python train.py --n_layer=9 --n_head=4 --qk_norm=false --attn_scale=0.125 --parallel_block=false --init="normal" --init_std_qkv=0.0219 --init_std_up=0.0219 --init_std_down=0.00517 --optimizer="adam_variant" --doc_mask=true
MLP neurons of a small language model. Each row is named by its layer, matrix (down: output weights) and neuron, and shows model dimensions 0-191. Each number is 128 + 24 x the weight over its row's rms, rounded and kept within 0 to 255. Numbers have three digits each. A neuron's up and down rows have the sign that makes its largest values positive.
After each neuron's rows, "fires before" lists the tokens most often just after its 100 highest values on Wikipedia text that the model never trained on. A number after a token or word is its count.

L6.down196:087140142184127159153087143112128167127113146083135141134132117085154106150118127120116153106135110145144116185120111167105113110158135119121150108145140120154138132090145144082125169134136116163098127095140114156112137127147100133144127123137100103138148124136136121107102100148123140088118138086105107146134182117123132159089148185108090112120112122131132120118106107130161110116130160118142081082100136137111113088146094146173140120183146118102137101145057206115115161140110115135147094095105135156128121104123154151103166131119140158141095146104137130149150132139142151139
fires before: "9" 44, "2" 11, "0" 7, "3" 6, "8" 5, " " 5

L3.down540:104118142139146134144127174119167111164140118138110065156076132111100140133106081136145109109079142087123120094118124120113148156124163149126130132111131121106118089089150150168136113120111104129127125161095167114077161129112116140127118132172143113124123104093129131132148145125124160141111139123105135141175108118133109134126152155156162075105150173109137109177113097135126121150101111136119134123101110092149125124137058136109190086156105113149114110133134091104112152107121081129152138135143135130123162127129157131175150151157104115116119082108118127115131134126111141155
fires before: "ra" 12, "ended" 12, "em" 9, "ent" 8, "re" 8, "ri" 6

L6.down522:149125106205138108122114156130160125148082129102078122132136101117144120162137139122137101091136144089162123116152084146155135143155085132150136093133097117104124097128164111089133117101156140124127122122177131134139143157097124154134120121129109153099162136145152106126096124084119117109145124084114104093126146129084159125141165147124112111169112139135153160114130143113157111102153144127139089125086162114124156131171112132169115133190133114085139121140117157100089160169084131087118150144143125115127145127105168078122122136149137155165116159092170098075129128170104138149
fires before: "0" 50, "1" 6, " |" 5, "2" 5, "4" 5

L3.down453:097149143110141097107075110116108156123157098092137103130144139167119118112127108130103125146097122114128106120126128139142128165107135122163163156145158117122144110107137176096123174169159120144107136108114143142154128135128096147137123093107111111101160072112135121144108123084161071120158140117130103159144094144109107133138150135135128124138135116169160117191087087103107139136109173150105134139177123077131114108175085127137189132100167118145092114117114153112138181116111146130144144095132182157128138087089129077106112140134144132116146131146131146084154089137134163159
fires before: " as" 48, "ized" 7, " to" 6, " for" 4

L3.down92:142097144162153120100110127139054112084110117144168166111153110137119073142124124175131089125144149092153144150156156108113109142159086130163107134147148145139154161103149117140154102107138103138142137130117130109149184095100093119172128141158163138141132171136126107133148133127135138157152171140155139129105134127135109130137096123101102149133120148094100112109094077115140117084087073142132132160107152160123123154142119146110075122110119117162119165121154122129126125172154129137108091084105138155148100123098160126104135108142134104107136135072134165125144107125101118093
fires before: " to" 19, " in" 14, " on" 10, " of" 7, "," 4

L6.down286:155162153156106156134107125138126175133165108112158145114129093106136143115133106158115119157108183124079146117110158156135160128109166155118157090107117135123093158119128125157086125150113158146136145136120141133142109161163093130120092119104142124070128170141145133110126113121181126134163121116108133177131102149124139148146144148128164151130142127129126120135120122135117128065160133135092123132118150094157143130148151133148110112117107139115067114118083083148128180147160144141102062112117112109127130129097148126097136144134123141075119130173136151129125127099128132114
fires before: " as" 29, " for" 5, "s" 5, "ate" 5, " by" 4, "ing" 4

L3.down303:087116148075127137150139151144132129112124162115130157124133074175136142132140150135163135142123163123097133172088125138134130172152077111169143118100142152124108110110125115156118152107121153123129130149114121101136121156092125109125129144176148157116164155037087135090109186123140131096125096095099146109140177092126119122131121142134158130116130123096157130126128100136118101080124171145150151154126130166118125131115066162150075148145176121117126145071136115120111143109123142148106135117104125134103094138115101083100109109110169142114139146109140159132145097144105149155
fires before: " is" 13, " was" 12, " are" 10, "ered" 8, " were" 7, "em" 4

L6.down499:145111101140100152137106156169121125163130116138141132196154113100145123132134160127110072135088107124135114110146146159107113135145126154100148082144137132154175109127140138102139095171132111135134103137105106125086144109152125125161190108149110129118078115175144134119147137123149115110096094120154131086097138118107149135150136156119107138130139117133125149184150086097148206147088165116175122126172131127123089125115121119109153124087117122130136091135099095071123145117142163115142122157133155108149171172099125115143129131113154126128083131140119140130130114109124118128
fires before: "|---|---|---|---" 20, "p" 11, "|" 10, "e" 5, "im" 4

L3.down179:089125129098131109129108135160098108129119127109156071106106097112121173130130114147092081135157125132145130137116095117160109133151110111138105139131157132141080152153158141157110115115137103150138130147168163173165149143133118150116094126133077127165140089146068099111173133129151147171171118156133148156129127189101102130104132148091140115102125130123122126082071158137101113129164128130138141140109122140087081087158154164113102135143140151091137119129120108107106128136155130117088163138138103088162115154103156147122157161120128150097161154120116164130158117131095104106
fires before: " (" 30, " S" 9, "u" 9, "uk" 9, "y" 4

L3.down311:134095108102125162061173105096120121116130171145122128129121108063147107139110136126166143133078124139145161132126130122139147145080116110104110131136129140079149128152147116128113141129132133137134120117132137133179186132122124130100120105107194131130165137108142180092152162110120132116164126143146117145110135166087142108133125142148118105166109130143131158105115088108162122088113161131135096113081104117135083112115106127158131139124092142127154155114138119129132152146113116120166137156151112129117101142118096106089148162183160103106161146130125102121130054139147168144
fires before: " " 42, ":" 8, "|---|\n" 4, " in" 4, "\n" 4, "oad" 4

L6.down281:194137106161130120128126121151149142143101119118089131123101141158126134125121130103106104137116141125091106133114145137133117117111105120124134156141125140129138127134108122130142154126092125137093126154112131113138128112114158105093098136104126116108125139166136096155109146091156147100116086170167101120151115114154114117121217119089112100150101132129082170132125168155127166155116173104150091148130121103170150142162130165137120111103176116111135103162176167104105148132170136122162125123085154072102132135182134121145107097124096137154104143103125118145136110138185151115
fires before: "0" 53, "6" 6, "\n" 5

L3.down464:107151131145088102105137114109120162130091140153143054093163123111114121191146095118116114093154084059133094167168126143120140101132093161144112155125150144155145118132138132121125152134142144144100127108149151156127127138122139141138137135139108082137127140158119082111117160123104121128158121120176160127145134156135143159194117102116144202145106141126116101124088153114109150125142156115107115122103101137136108102146109119095107143133095144111084093148150102146152119179117135148110132135115127097152142135095147118158125122127109149140111093104141135100141144095169108109
fires before: " on" 18, " in" 12, "ter" 7, "le" 7, "ist" 7

L6.down269:126102126115150101159139118087121116123111160097147133116158097107159132182125141152148108104120142175158137114103111133165117122134118121169091106145125125178142194174149104127137090097153126095122139125110158163142141163125108129112104162092121145109135124126143130128108110151156127134127100114111135095083106160099077126119113116130106168111124117133123114088083168173131136153115111120133145167098112142116126193159123142173125103094152087145132094095116135129111115127114094118102140137120126144108122136120138151090088127181090121141149105153139116188099118129147126139
fires before: "2" 30, "1" 20, " " 19, " in" 6

L6.down525:129140128150159120108103118087115122131108159137112134150158153147086108152123150141159141156108124118165162153109152129102167143165107148142111116116132111170182119124135138133150082128110165180143126134146128144111124126139120145119083111118116125092145108114129071110126111108110163140154137128153135091114134132098146132131123173087104124119134121133132128087135120119072117103119095081134143173148129126114082167097117102109123122103110132145117118173071165151178107122109134153106137167125153092099163129108147118111124086157124181111139153132089126134144134129161150120
fires before: " " 46, "el" 4, "," 4

L3.down392:115110095159118158094155129189130143158127158168089079112102114124129105117114119136091133142136111153138162124104131141123119139096103160093095090140155124142155098114132108133137137162103109139149131143088127129158211126105163144108100157112140115138140109093092188168133123121120127121153113134139099112146131159116132101142148145161120065075120112133146168170114093109139173133111154137139131104094113145170089165132094163152121119152105145119074147131142128140100127117081105096098157133124146093153116118150099123084123131117168144129137123107123082142121106111146131164
fires before: " " 42, ":" 5, "E" 4

L3.down88:112153131145090124158185136095144124156102068165106127120106171147101136102124190141135122150093084157111149139139117146088115131124153162153140164133138108141133153123098172111175134095119175110107123113089128091130097128125127136130148140160150119154113184165150124153133141086116146097140148110124148175137129100100082100146148118142102153156124142132128165132103106132140107105126115083115101078136126152113151126161167144132117136121127153097132140142147148124157121072161094158111132113174129092124080174134110120138135150110113113099138132124114128164139132091128120149
fires before: " as" 17, "u" 11, "b" 9, "es" 5, "iment" 5, "ir" 5